python train.py --n_head=8 --activation="tanh_gelu" --bias="all" --init_std_qkv=0.0498 --init_std_up=0.0498 --init_std_down=0.0 --lr_head=0.00571 --grad_clip=1.0 --doc_mask=true --steps=9156 --dataset="wikipedia_en"
MLP neurons of a small language model. Each row is named by its layer, matrix (down: output weights) and neuron, and shows model dimensions 48-111. Each number is 50 + 15 x the weight over its row's rms, rounded and kept within 0 to 99.
A block is one neuron, or neurons of one layer that tend to fire together. After each block is what it responds to, as a language model described it from the Wikipedia text at the highest values.

L7.down62:44 49 63 75 35 30 39 79 40 66 16 27 33 61 56 37 73 50 40 20 38 23 47 56 65 57 66 56 33 72 40 38 42 37 51 63 28 65 68 40 08 73 61 68 84 63 46 32 57 41 49 37 38 71 39 28 65 53 61 70 24 64 34 46
L7.down235:48 43 58 28 25 40 50 47 69 25 86 53 48 55 63 51 53 35 51 56 46 60 55 62 80 45 46 58 28 47 47 26 54 36 76 48 45 26 31 78 64 48 52 36 66 72 59 62 62 48 68 57 43 31 33 41 18 41 66 72 53 74 71 71
L7.down282:44 65 70 41 64 55 60 72 63 60 64 35 48 47 52 36 42 46 45 28 64 66 43 84 43 37 51 54 48 15 58 54 31 65 44 29 64 63 82 41 55 51 55 57 58 62 50 30 48 38 59 38 40 70 54 80 45 58 60 83 37 39 46 76
L7.down530:45 65 52 48 28 49 64 52 36 56 40 51 20 24 75 58 63 61 68 36 49 29 39 24 61 56 16 60 50 33 78 35 69 47 61 49 52 54 77 70 64 65 60 38 71 23 62 60 46 48 72 35 55 56 79 56 38 36 35 51 77 58 43 23
L7.down537:56 46 41 48 40 78 56 33 66 66 85 22 47 31 45 36 53 54 33 51 44 49 51 66 79 70 49 57 39 40 53 66 54 34 48 71 46 46 45 41 59 49 65 35 36 87 37 58 81 27 58 55 61 38 54 81 33 70 47 70 58 43 30 38
L7.down539:25 51 29 50 76 13 55 45 72 64 82 54 54 40 56 69 15 24 52 52 63 43 38 63 69 53 20 72 74 50 62 48 35 32 47 63 44 71 58 37 51 35 67 61 36 49 56 42 41 41 37 31 65 30 69 63 21 51 32 26 70 55 31 62
L7.down681:62 49 89 64 57 36 66 68 29 48 44 57 40 33 55 29 33 56 38 46 36 39 41 62 51 51 56 64 53 36 59 76 18 70 65 58 52 49 58 48 34 55 68 43 46 44 29 52 53 65 50 75 63 70 80 77 59 38 67 57 24 65 23 25
L7.down985:24 64 53 50 40 38 11 74 65 46 54 42 49 47 20 30 44 33 44 50 36 64 62 56 63 52 70 38 49 49 10 28 64 62 56 64 40 69 38 69 41 62 57 54 41 25 50 69 45 46 70 44 45 48 48 22 48 45 57 61 75 49 76 30
Responds to: Quantity and comparison words. Quantifiers and comparatives opening a noun phrase mid-sentence, such as more, most, some, any, one, several, often before of or than; weaker on random word fragments.

L6.down270:52 29 60 53 45 67 46 54 51 63 64 66 56 64 37 20 61 66 40 52 30 39 53 29 53 65 79 57 58 44 53 39 52 39 31 63 52 89 41 55 65 63 70 62 64 29 76 39 60 32 47 26 29 35 47 61 79 55 54 79 50 63 59 67
L6.down442:27 24 40 51 48 47 24 44 46 49 47 31 50 69 49 51 35 60 75 68 68 80 47 53 47 62 54 78 36 44 58 46 50 54 63 79 57 61 59 50 61 72 50 44 54 47 38 50 32 47 38 43 61 52 56 18 69 51 26 45 71 57 55 53
L6.down505:44 59 63 34 70 42 54 62 47 48 54 39 74 60 88 45 33 00 19 37 70 70 39 46 68 46 39 64 79 70 52 37 65 57 73 47 49 61 49 49 55 67 65 28 44 48 44 48 71 40 71 35 63 54 57 73 50 58 67 94 43 55 27 78
L6.down604:55 90 57 36 46 54 64 17 51 62 53 28 50 37 18 55 64 23 52 49 46 44 68 32 68 63 49 74 54 49 73 45 49 54 54 55 57 40 42 53 51 45 38 70 35 40 39 36 48 51 76 48 71 44 49 42 71 53 44 22 55 54 49 64
L6.down743:75 35 46 45 47 50 59 61 47 69 69 39 57 44 58 31 62 76 19 48 79 46 66 64 22 57 72 73 63 59 43 40 57 41 67 45 73 61 66 53 51 63 61 28 74 39 54 33 54 54 48 37 45 59 46 28 49 20 44 71 38 55 85 40
L6.down859:47 47 64 63 31 68 54 74 52 56 59 55 45 61 70 25 48 50 36 24 45 71 49 48 48 72 43 77 34 58 74 43 40 69 58 67 42 44 58 54 57 47 17 53 56 57 39 37 29 63 64 24 48 51 62 66 21 69 35 56 75 45 65 59
L6.down966:48 38 51 49 46 23 64 54 34 57 63 53 50 41 61 76 47 61 63 44 32 48 33 51 45 40 61 40 59 64 41 55 61 43 11 48 26 76 67 39 68 39 85 53 59 56 71 55 43 40 42 43 64 40 18 68 50 46 40 89 36 52 37 42
L6.down1017:39 28 55 49 33 22 60 55 85 43 46 32 67 63 52 50 43 56 40 60 58 69 73 60 74 42 66 44 76 61 35 17 53 79 41 43 25 46 46 43 54 45 53 49 62 42 83 42 52 43 61 47 43 34 80 50 67 33 20 85 58 54 71 47
Responds to: Digits inside identifier codes. Single digits or letters in the middle of long ID numbers, mainly ISBNs, also OCLC, NRHP refs, UNII codes and table figures.

L8.down104:46 32 38 51 73 49 40 50 52 42 90 34 61 59 86 52 37 49 71 59 69 47 58 54 46 36 57 40 50 47 48 40 43 70 23 53 43 67 68 50 57 69 72 43 55 48 56 49 58 51 40 52 44 36 65 35 36 64 45 99 52 55 64 58
Responds to: Noun-phrase determiners. Determiners, possessives, numerals and quantifiers that open a noun phrase right after a verb or subject, e.g. "had seven children", "build their stamina", "Madonna's lyrics"; also "are"/"were" after a plural subject.

L7.down247:46 75 82 36 58 62 57 46 41 45 70 53 21 46 32 56 81 44 45 35 33 69 31 43 72 52 58 82 49 41 68 62 74 56 62 35 47 46 38 64 40 65 43 64 50 79 44 58 31 32 76 47 48 44 24 49 49 49 44 65 40 64 59 60
L7.down391:65 36 80 58 72 67 61 50 42 40 64 53 67 50 69 38 35 26 53 45 32 58 51 43 43 37 55 71 38 47 49 33 37 61 16 54 51 43 57 35 35 59 49 24 35 38 82 23 41 61 46 51 43 55 47 46 53 50 40 74 22 51 65 52
L7.down444:40 38 31 52 75 66 65 51 19 49 21 25 40 52 55 26 49 38 42 64 35 60 28 65 38 41 68 60 47 71 33 35 31 66 36 65 33 49 56 86 64 41 44 58 45 62 45 43 28 46 62 60 51 37 57 61 49 50 57 08 31 61 22 68
L7.down590:42 76 52 59 58 60 57 42 37 65 99 53 48 59 51 47 62 56 17 32 68 41 27 38 39 52 33 68 38 48 67 57 57 64 54 56 40 34 46 54 43 69 25 63 45 47 36 52 45 47 12 50 59 56 51 62 34 55 62 93 33 51 37 55
L7.down730:58 54 57 42 54 50 49 56 70 53 52 45 34 52 34 62 51 43 57 41 47 57 48 55 51 49 42 61 48 35 51 33 43 67 94 49 47 49 63 31 15 38 33 47 61 49 16 57 37 61 43 53 54 36 67 36 47 34 40 95 50 56 43 52
L7.down762:40 56 54 51 42 64 48 54 68 46 57 49 42 22 48 33 36 50 24 36 32 51 31 54 66 48 69 52 88 45 43 67 79 42 31 38 23 40 39 56 40 65 48 42 44 37 54 71 66 37 33 50 64 33 39 58 70 81 52 63 58 71 25 62
L7.down832:40 45 40 73 88 58 60 34 58 61 34 36 30 50 54 59 48 42 63 48 73 61 35 62 50 25 45 37 71 58 54 50 56 60 25 43 56 65 40 33 28 29 53 53 50 53 52 45 24 39 63 34 41 53 79 33 57 25 45 22 72 44 44 35
L7.down959:47 37 51 61 51 16 48 33 51 38 45 49 38 62 29 52 55 64 71 85 50 23 65 76 22 35 45 49 61 41 58 63 44 53 45 52 36 68 61 52 12 38 44 55 28 43 69 31 36 39 06 47 39 37 62 45 53 52 59 67 47 46 48 27
Responds to: Article after copular verbs. Articles a and the starting a predicate noun phrase right after was, is, became or as, e.g. "He was a", "became the"; sometimes adjective word-starts.

L8.down873:27 59 43 80 43 32 60 56 53 43 47 51 73 47 31 10 55 35 46 49 62 36 58 66 44 46 43 57 75 22 70 69 65 69 42 50 50 58 70 28 41 49 66 57 57 59 43 69 54 39 10 55 81 40 50 43 66 36 41 30 56 66 30 37
Responds to: Infobox field values. Tokens inside values of structured infobox or list lines, mostly mid-number digits, decimal points and colons, as in Density: 484.5, FIPS 23-85230, 2013–2016.

L6.down38:40 62 56 41 56 34 49 34 32 49 58 49 28 47 49 67 34 38 51 54 50 91 45 27 21 57 47 41 75 53 49 47 82 52 61 29 41 57 51 52 53 69 37 43 57 33 53 51 42 66 67 53 57 55 54 38 53 37 54 28 54 70 54 50
L6.down301:41 53 75 35 39 84 63 58 70 59 48 37 39 20 52 40 38 59 45 32 53 77 54 53 78 72 47 62 59 56 53 57 54 68 44 23 46 49 68 36 38 61 25 41 81 61 47 67 48 56 49 44 75 73 58 59 17 52 52 45 70 60 38 31
L6.down366:16 68 37 40 50 59 53 75 59 48 72 56 54 59 47 47 59 56 48 30 64 44 45 45 74 59 73 47 55 32 43 44 41 71 43 43 65 53 30 40 41 53 41 60 48 60 28 62 70 58 47 58 37 46 66 31 57 58 44 61 37 72 34 30
L6.down457:55 52 89 51 56 41 21 41 35 85 71 27 28 45 55 73 53 52 32 62 46 58 70 43 50 42 30 51 58 37 30 66 46 68 50 52 55 71 38 40 42 54 53 51 49 62 53 59 34 58 57 27 67 53 41 48 23 51 65 53 70 35 34 72
L6.down610:33 49 22 43 68 69 49 55 45 58 60 56 33 59 51 61 51 56 36 26 52 35 64 56 51 83 62 73 42 81 67 64 71 75 90 58 64 56 52 43 58 79 56 45 60 48 40 48 63 35 39 59 45 62 48 42 49 56 59 18 57 71 43 38
L6.down742:68 51 32 67 84 55 57 84 72 61 43 49 25 81 54 45 61 41 50 53 45 79 36 30 33 29 57 60 49 43 67 83 65 44 44 49 52 55 41 68 47 55 24 60 58 60 36 29 61 36 80 52 41 75 44 34 48 51 64 21 34 70 40 44
L6.down792:49 31 45 40 63 77 56 44 49 30 47 66 17 44 40 72 51 37 49 49 51 51 54 50 29 65 60 33 75 34 29 70 07 58 51 76 34 20 44 43 32 55 56 58 25 45 77 44 55 51 30 39 41 54 58 32 62 29 46 40 53 58 58 46
L6.down872:61 56 53 56 49 56 39 67 28 42 68 83 34 22 51 57 55 49 47 25 56 70 75 34 53 29 76 72 20 51 58 26 54 71 37 35 59 50 51 49 54 56 35 43 70 35 35 60 43 57 61 43 22 53 68 45 48 66 60 48 68 70 70 30
Responds to: Article "a" token. The space-prefixed token " a", mostly the indefinite article (was a, signed a, with a), also when it begins a split word like a+warded, a+ctions.

L8.down17:50 55 61 70 69 71 40 57 29 52 89 48 37 58 25 50 68 33 37 33 37 60 39 41 63 43 61 72 60 41 57 79 47 75 28 68 57 43 42 41 36 54 39 66 41 85 49 39 62 50 53 41 36 47 62 68 46 37 53 99 61 70 43 58
Responds to: Indefinite article "a". Fires on the article " a" after verbs or prepositions in mid-sentence, as in had a discretion, over a millennium, to a bronze; weakly on "ately" in approximately.

L6.down58:39 48 38 46 41 65 47 84 61 47 60 43 39 42 23 70 28 29 22 53 42 59 48 36 70 59 31 49 30 45 80 76 29 44 55 37 43 43 38 67 55 55 35 53 53 40 54 52 73 30 62 57 47 39 31 48 40 53 56 28 64 56 61 64
L6.down460:52 59 50 65 32 46 57 58 51 43 54 54 39 45 50 47 50 43 69 57 47 41 61 62 49 50 47 44 41 62 44 43 46 62 81 51 47 24 58 59 07 59 41 60 54 50 02 55 50 46 50 45 54 42 63 57 51 57 48 80 44 33 47 42
L6.down483:55 46 80 65 84 31 49 73 39 49 59 42 62 69 44 39 55 76 21 46 82 59 40 26 29 46 56 40 25 75 53 60 45 60 59 58 34 66 65 50 69 60 40 31 55 46 36 57 47 21 40 47 54 68 69 38 46 61 73 64 38 45 49 75
L6.down502:43 42 36 37 53 51 58 56 27 70 53 44 30 78 77 52 86 57 48 67 36 64 57 54 39 61 47 43 48 41 49 55 35 45 52 37 44 32 71 71 41 45 78 25 40 52 60 86 65 65 30 72 63 34 53 69 51 62 51 32 59 38 68 50
L6.down522:48 52 58 51 44 39 67 60 45 38 57 34 58 50 38 46 51 38 41 36 40 48 58 48 58 45 50 59 51 45 69 53 32 61 99 67 69 44 48 52 25 45 37 55 42 46 19 33 67 60 39 43 58 52 35 49 50 39 46 86 50 44 49 42
L6.down546:25 74 61 62 29 67 61 56 62 49 61 65 57 39 43 64 29 33 75 47 41 47 58 64 29 76 47 54 43 68 35 68 29 66 93 30 37 55 45 56 33 60 16 28 42 42 37 42 46 57 41 71 44 63 34 37 55 53 28 29 60 37 65 53
L6.down568:39 49 45 39 42 34 63 44 29 50 65 35 34 37 45 46 48 69 24 56 76 48 48 98 66 44 68 61 60 79 58 40 46 63 29 28 47 49 69 59 43 50 52 45 36 59 63 64 51 49 49 51 72 61 43 45 44 20 48 37 46 58 38 55
L6.down782:49 48 73 60 35 33 45 45 60 57 51 55 51 43 23 54 34 47 38 34 43 41 58 48 42 51 75 56 55 52 51 63 42 50 99 49 51 37 49 59 61 53 47 43 44 49 16 42 55 53 45 53 47 56 41 36 58 51 41 86 49 46 37 44
Responds to: Sentence-initial tokens. First token of a new sentence or paragraph in expository prose, often a split capital letter or In, He, It, The, plus paragraph breaks.

L8.down960:64 51 51 56 56 32 81 37 25 42 52 53 40 52 24 50 61 43 59 64 63 22 32 31 51 68 39 67 71 56 45 52 61 55 50 55 53 63 52 50 53 22 37 39 57 63 46 59 43 28 49 59 33 32 47 38 54 42 58 49 44 60 56 26
Responds to: Clause-start subjects and fragments. Opening tokens of a new clause in biographies, mostly subject pronouns or who after commas (he, she, who), plus word-initial fragments like I(reland), be(hind), b(ene).

L7.down4:49 44 63 37 74 90 24 49 27 36 60 28 53 60 48 54 39 49 34 46 64 53 44 46 78 48 54 58 43 77 55 43 64 71 56 63 29 82 52 41 34 43 43 41 79 35 60 16 61 35 52 47 49 59 42 30 39 68 34 54 47 72 42 55
L7.down32:43 70 61 75 51 76 51 43 53 44 69 53 61 69 50 67 39 36 56 52 70 45 57 76 79 38 24 55 39 28 33 42 53 42 70 39 62 54 39 44 65 49 65 66 39 49 54 30 37 59 29 36 37 27 47 40 79 16 45 47 48 51 53 65
L7.down240:60 49 48 50 37 34 57 47 46 55 31 62 45 41 50 34 39 41 77 81 55 43 72 61 44 52 73 40 20 71 30 40 28 63 49 46 30 53 56 55 46 50 50 36 70 33 62 35 62 27 07 49 59 54 45 43 39 50 51 40 67 41 38 59
L7.down532:63 57 29 36 61 40 40 61 26 74 28 48 32 64 38 65 58 49 65 54 61 14 45 37 47 37 52 50 66 16 63 29 66 49 52 39 57 47 52 65 69 48 63 55 42 39 42 37 47 69 53 59 54 60 63 52 49 48 41 59 44 57 65 32
L7.down535:38 54 25 35 39 61 38 52 63 45 70 25 56 67 59 52 61 64 41 43 57 60 62 37 27 48 38 48 46 58 59 45 27 60 62 60 38 62 63 75 66 67 43 62 62 42 29 31 16 35 68 33 43 35 43 73 58 57 56 41 93 79 43 59
L7.down584:43 37 23 71 39 40 43 68 36 47 35 49 71 73 51 35 55 37 56 36 16 53 77 85 29 94 35 60 27 57 47 39 50 37 59 65 71 71 58 67 53 41 43 67 39 63 32 67 47 55 47 45 39 52 49 28 22 27 27 56 65 53 68 79
L7.down634:64 26 48 57 45 32 32 52 19 70 63 67 51 74 62 46 63 55 50 36 48 74 40 54 58 30 23 22 42 60 60 46 57 54 10 53 47 73 46 72 57 42 54 44 56 46 57 65 43 56 49 33 58 32 54 63 30 56 43 57 58 58 57 58
L7.down1022:52 28 37 49 36 48 69 32 58 72 68 52 65 59 46 50 46 55 31 38 46 76 48 36 32 39 39 33 38 42 31 32 45 64 44 49 35 39 55 63 33 66 63 41 53 34 70 63 57 58 62 50 46 57 37 41 48 40 35 99 57 64 53 68
Responds to: Digits inside long identifiers. Final or late digits of long catalogue numbers such as ISBNs, NRHP reference numbers, DTXSIDs and FIPS codes; weaker on mid-word pieces of acronyms (FIPRES-C-I) and on table pipes.

L6.down70:37 25 47 37 63 60 38 56 56 27 61 19 61 66 84 73 43 41 64 39 22 77 73 47 52 75 58 62 43 53 52 33 45 46 63 54 58 47 69 68 43 55 32 40 39 57 24 59 81 29 48 78 52 34 49 54 60 39 62 70 45 45 51 48
L6.down110:63 67 54 25 74 70 55 51 56 65 42 65 64 09 41 55 22 49 78 29 51 58 54 63 55 53 52 31 56 56 33 58 44 48 43 61 43 75 77 29 51 12 45 53 62 28 49 42 41 39 70 57 43 43 35 35 36 29 56 52 40 39 46 46
L6.down152:41 47 32 48 42 42 55 44 61 48 83 47 64 53 55 55 84 52 45 61 66 74 51 43 60 49 32 65 82 47 48 62 64 39 59 38 60 27 71 38 46 24 28 29 75 56 45 15 64 34 33 68 53 56 53 57 44 62 49 72 41 52 31 40
L6.down503:47 41 30 48 67 61 51 64 71 67 46 58 41 48 53 64 54 28 55 51 39 28 46 40 59 46 53 36 66 26 40 37 37 53 86 16 52 35 42 55 39 58 37 50 52 57 44 51 34 58 39 53 25 58 54 43 58 07 53 22 48 17 48 45
L6.down701:61 19 61 41 29 37 60 43 07 58 58 75 46 52 48 39 35 41 64 27 55 31 64 33 55 77 54 44 43 41 75 58 44 35 14 44 67 54 37 39 61 66 66 36 32 16 61 45 57 34 56 39 50 35 67 61 65 78 62 74 13 63 58 24
L6.down706:63 22 32 23 43 58 52 43 37 42 33 30 38 49 55 60 20 61 68 59 33 56 60 27 41 50 44 39 39 67 32 52 41 56 48 67 53 60 51 69 47 40 65 64 32 55 66 31 43 64 67 55 53 64 47 70 55 50 29 55 33 55 84 76
L6.down807:67 16 25 42 52 64 34 50 66 40 46 42 46 45 72 52 50 45 45 41 40 53 63 54 57 45 61 42 56 54 61 67 83 63 27 34 51 56 53 49 61 45 41 54 53 68 56 63 73 61 45 56 41 87 37 39 41 50 56 87 49 30 60 26
L6.down990:32 54 75 63 75 46 28 42 34 47 58 80 62 57 41 49 83 33 71 64 30 59 56 42 80 56 60 69 43 54 59 44 73 58 23 26 69 47 33 17 46 32 37 53 38 40 49 72 34 46 58 68 54 74 68 53 58 53 68 48 63 66 54 37
Responds to: Partitive quantifier phrases. Quantity words and the "of" in partitive phrases like "one of", "three of", "some of", "many", "several", "more", including split pieces such as S-ome, M-any.